config = dict(
    n_layer=12,
    d_model=384,
    n_head=12,
    n_kv_head=12,
    head_dim=32,
    d_mlp=1536,
    vocab_size=3125,
    activation='squared_relu',
    norm='layernorm',
    norm_place='pre',
    norm_eps=1e-06,
    positions='rope',
    rope_base=17800.0,
    rope_fraction=0.5,
    qk_norm=False,
    attn_scale=0.177,
    bias='none',
    tie_embeddings=False,
    parallel_block=False,
    init='uniform',
    init_std_qkv=0.0329,
    init_std_o=0.0329,
    init_std_up=0.0329,
    init_std_down=0.0,
    optimizer='muon',
    lr=0.0136,
    lr_mult_qkv=0.5,
    lr_mult_up=1.32,
    lr_mult_down=2.0,
    beta1=0.9,
    lr_head=0.00936,
    grad_clip=1.0,
    warmup_steps=200,
    schedule='wsd',
    decay_fraction=0.838,
    decay_shape='square',
    final_lr_fraction=0.1,
    batch_tokens=262144,
    seq_len=1024,
    doc_mask=True,
    train_tokens=1196000000,
    steps=4563,
    dataset='wikipedia_en',
)
MLP neurons of a small language model. Each row is named by its layer, matrix (down: output weights) and neuron, and shows model dimensions 0-127. Each number is 200 + 40 x the weight over its row's rms, rounded and kept within 0 to 999.
A block is one neuron, or neurons of one layer that tend to fire together. After each block is what it responds to, as a language model described it from the Wikipedia text at the highest values.

L4.down978,233,201,238,139,126,188,215,161,225,212,240,215,212,196,277,199,232,207,191,190,170,187,250,126,131,184,227,290,125,108,246,196,248,147,309,161,202,188,227,230,141,234,156,209,239,148,170,190,281,236,199,199,196,178,171,134,265,147,188,271,221,132,172,244,140,137,200,233,211,241,213,162,251,184,224,159,249,215,214,162,164,193,173,149,217,179,225,143,220,181,165,168,255,185,200,186,161,191,207,177,215,216,190,212,144,151,167,207,224,205,220,199,221,220,193,284,137,148,192,168,144,201,251,221,129,203,230,232
Description: Opening == of a new Wikipedia section heading after a blank line (== Personnel, ==Release, == Early life); also scattered word pieces and table pipes in lists.

L4.down673,258,209,92,275,125,207,219,207,126,204,168,176,171,154,213,209,174,181,187,139,151,265,285,300,214,205,196,249,151,191,245,218,82,192,184,199,216,216,190,215,190,282,198,196,149,216,163,196,243,194,151,180,144,202,187,193,192,222,192,205,189,219,231,137,225,206,251,184,169,191,186,293,207,286,265,249,205,217,138,171,159,232,225,162,195,201,184,225,247,176,198,118,215,255,149,226,135,279,176,185,205,228,239,208,234,213,284,166,189,222,221,175,250,185,211,167,208,227,168,193,218,141,121,257,178,187,213,236
Description: Word pieces in the middle or end of Arabic and Muslim personal names, such as Muhamm-ad, Lat-if, Ay-ub, often in lists and tables; occasionally non-name words like mod-if-ies, Palad-in.

L8.down137,188,223,193,206,206,285,221,143,223,167,200,270,198,255,233,142,147,87,198,207,194,211,196,164,145,329,232,159,141,290,156,249,140,167,215,210,235,203,196,189,203,243,216,176,223,195,176,278,170,213,188,192,191,221,227,184,190,180,278,166,237,230,290,231,206,189,212,214,212,257,148,246,162,272,214,208,172,163,169,98,174,199,152,142,173,147,235,249,199,166,217,222,207,148,164,316,81,211,182,250,149,267,185,158,240,228,196,253,196,177,188,208,181,195,280,229,234,222,169,206,235,170,218,238,175,202,190,130
L8.down239,165,213,117,237,201,196,168,223,214,164,212,113,228,264,167,217,234,165,206,196,195,242,189,218,212,130,246,150,250,226,195,207,199,193,227,238,222,205,224,177,141,187,189,235,129,177,294,276,191,217,179,207,152,199,192,185,209,178,186,214,160,227,131,110,126,165,226,224,191,155,222,189,119,160,172,128,237,169,153,157,131,193,186,200,204,237,195,212,183,143,118,239,143,192,135,207,187,210,209,135,153,202,190,135,245,206,160,191,196,174,160,172,171,146,157,169,219,205,129,224,198,144,212,181,178,165,231,231
L8.down587,266,148,106,205,223,175,202,238,215,216,123,171,172,198,198,243,198,206,188,176,128,232,216,218,150,208,161,138,162,235,149,136,150,223,179,214,221,125,161,208,222,155,194,186,187,225,204,251,227,213,113,197,185,225,262,232,163,253,253,258,224,213,175,250,195,174,181,220,142,194,214,165,236,189,241,252,223,148,141,218,245,202,194,133,211,191,201,221,179,194,243,206,256,171,210,186,161,262,195,128,287,184,241,207,191,184,226,286,179,224,202,281,259,110,224,245,154,173,210,225,193,219,227,176,194,116,179,107
L8.down869,246,174,223,234,241,217,177,173,269,173,199,196,120,228,200,210,232,264,207,206,233,160,158,159,188,234,171,159,177,197,188,105,233,194,184,231,177,228,220,223,177,175,174,259,217,167,134,197,184,282,183,216,149,234,236,190,170,249,258,142,162,202,130,187,211,246,265,247,244,226,261,204,169,192,202,177,181,209,200,143,196,212,287,196,219,146,232,189,179,183,230,197,245,195,222,214,159,186,233,267,244,253,138,211,256,174,211,170,203,193,224,246,183,217,190,190,172,248,251,236,184,170,169,185,210,228,148,167
Description: First word pieces of personal names, mostly Arabic or Muslim names in lists and tables, such as R in Rashid, H in Hosh, ou in Fouzair.

L8.down449,178,186,162,186,231,171,217,191,234,194,188,248,196,213,262,235,192,210,259,229,209,194,184,157,244,163,256,194,263,131,206,209,175,127,149,235,256,218,254,181,220,222,177,264,172,209,201,212,145,217,288,150,222,217,175,171,176,192,207,152,234,179,200,200,203,209,206,214,199,184,193,183,185,191,219,189,142,217,197,202,202,222,194,234,238,213,254,248,180,279,188,191,222,227,197,248,230,243,213,175,224,271,177,187,185,217,212,158,210,238,161,257,152,250,226,208,213,192,186,128,215,131,185,168,213,180,195,280
L8.down506,192,172,178,200,160,101,236,196,229,214,200,261,188,222,217,221,229,182,196,221,171,222,148,228,163,228,205,180,229,211,247,238,219,191,194,122,163,199,172,118,180,185,163,162,232,198,182,99,157,195,171,229,127,230,178,232,94,181,149,198,208,162,189,195,217,193,203,205,203,204,218,252,228,136,217,178,192,227,279,190,248,184,204,145,210,239,240,214,198,272,191,225,169,217,268,77,176,251,159,190,177,224,173,202,211,141,273,243,204,161,123,171,182,250,183,170,168,203,241,193,264,210,191,188,202,205,236,235
L8.down890,214,134,197,202,222,161,242,252,250,182,178,146,213,166,263,180,214,199,264,168,133,242,148,244,127,292,219,220,196,228,156,191,132,174,169,218,245,190,142,158,160,184,241,174,173,196,269,121,213,195,231,203,142,217,242,204,201,216,152,198,183,230,221,242,166,167,230,213,230,194,134,179,199,186,235,199,194,216,205,213,67,263,251,187,165,159,155,119,249,204,191,242,212,181,226,240,160,152,177,216,198,275,172,220,204,242,187,284,218,224,96,119,235,202,204,184,133,192,167,219,174,196,227,132,160,221,208,181
L8.down1525,186,157,135,237,205,169,205,161,180,206,242,121,176,172,171,276,121,195,209,206,269,241,161,248,196,122,265,239,150,143,199,192,191,201,251,216,138,202,227,177,253,149,201,247,275,287,181,158,170,191,250,226,152,225,170,222,153,191,270,259,197,200,244,204,164,261,224,129,218,239,184,234,179,156,251,146,192,178,104,225,241,206,229,268,220,195,150,242,185,223,171,199,209,250,269,197,284,270,283,199,221,195,160,194,242,196,209,149,165,205,163,236,206,208,180,169,187,209,184,223,254,213,273,224,190,212,181,225
Description: Opening quote marks, table pipes, or first name pieces just before a song, episode or person name begins, as in "True Love, | "Hell Week, Ross Mc.

L9.down124,145,155,193,269,195,260,178,158,259,205,171,132,226,182,256,171,181,188,160,270,185,211,198,112,173,273,178,169,199,238,227,138,202,198,216,189,173,161,183,211,155,72,246,172,238,269,206,177,210,350,164,147,180,166,222,163,284,197,184,138,209,200,199,225,238,266,197,93,185,112,202,240,197,138,295,103,231,260,137,182,215,159,166,178,210,132,212,221,166,237,218,204,265,157,133,216,249,191,192,214,218,225,215,228,143,194,213,196,228,218,137,213,205,169,220,169,175,172,236,253,249,192,75,172,271,218,151,201
L9.down364,178,204,187,115,236,175,262,238,274,117,210,200,203,192,225,195,257,231,293,180,187,186,169,167,117,242,229,172,255,178,218,276,127,131,239,261,158,236,156,216,200,195,209,257,216,77,163,225,180,210,210,166,198,229,208,206,222,158,219,159,222,234,295,230,216,162,209,210,133,135,224,200,244,243,145,234,194,225,203,238,237,258,183,232,254,141,218,126,208,256,90,207,211,203,210,181,188,274,191,185,210,180,207,210,220,263,232,186,242,186,149,140,188,204,215,179,244,195,194,204,180,249,239,174,225,286,198,206
L9.down1178,202,196,210,202,163,189,179,92,169,248,251,193,183,131,207,179,224,208,169,168,139,231,172,237,136,230,203,246,191,211,218,193,209,231,178,212,230,157,187,158,212,106,160,177,247,179,245,206,189,251,196,210,148,143,259,210,231,178,276,188,202,221,237,150,170,201,193,157,194,224,151,187,203,175,215,241,195,173,132,224,186,152,179,162,216,175,212,123,183,172,223,150,227,262,215,220,222,230,193,221,219,236,214,159,170,263,162,130,229,150,276,201,147,168,205,250,191,107,196,200,228,209,96,216,155,215,199,172
L9.down1532,253,183,126,206,189,150,203,220,212,147,228,252,255,288,251,225,135,194,182,198,115,186,161,183,193,154,155,205,238,227,149,226,146,203,187,181,148,216,129,212,137,216,247,180,192,179,153,235,197,130,166,212,188,256,148,130,189,173,215,168,247,235,149,132,183,189,242,245,255,209,200,235,219,207,220,178,134,220,138,235,213,247,242,116,251,188,179,232,223,130,207,164,223,191,138,290,164,266,173,196,198,180,190,192,188,242,206,187,175,221,263,182,153,238,252,119,163,211,196,242,172,140,153,231,163,219,211,156
Description: First word-piece of a personal name, often Arabic, South Asian or African, in lists, tables and squads, such as M(eshari), M(uhammad), Abd(ullah).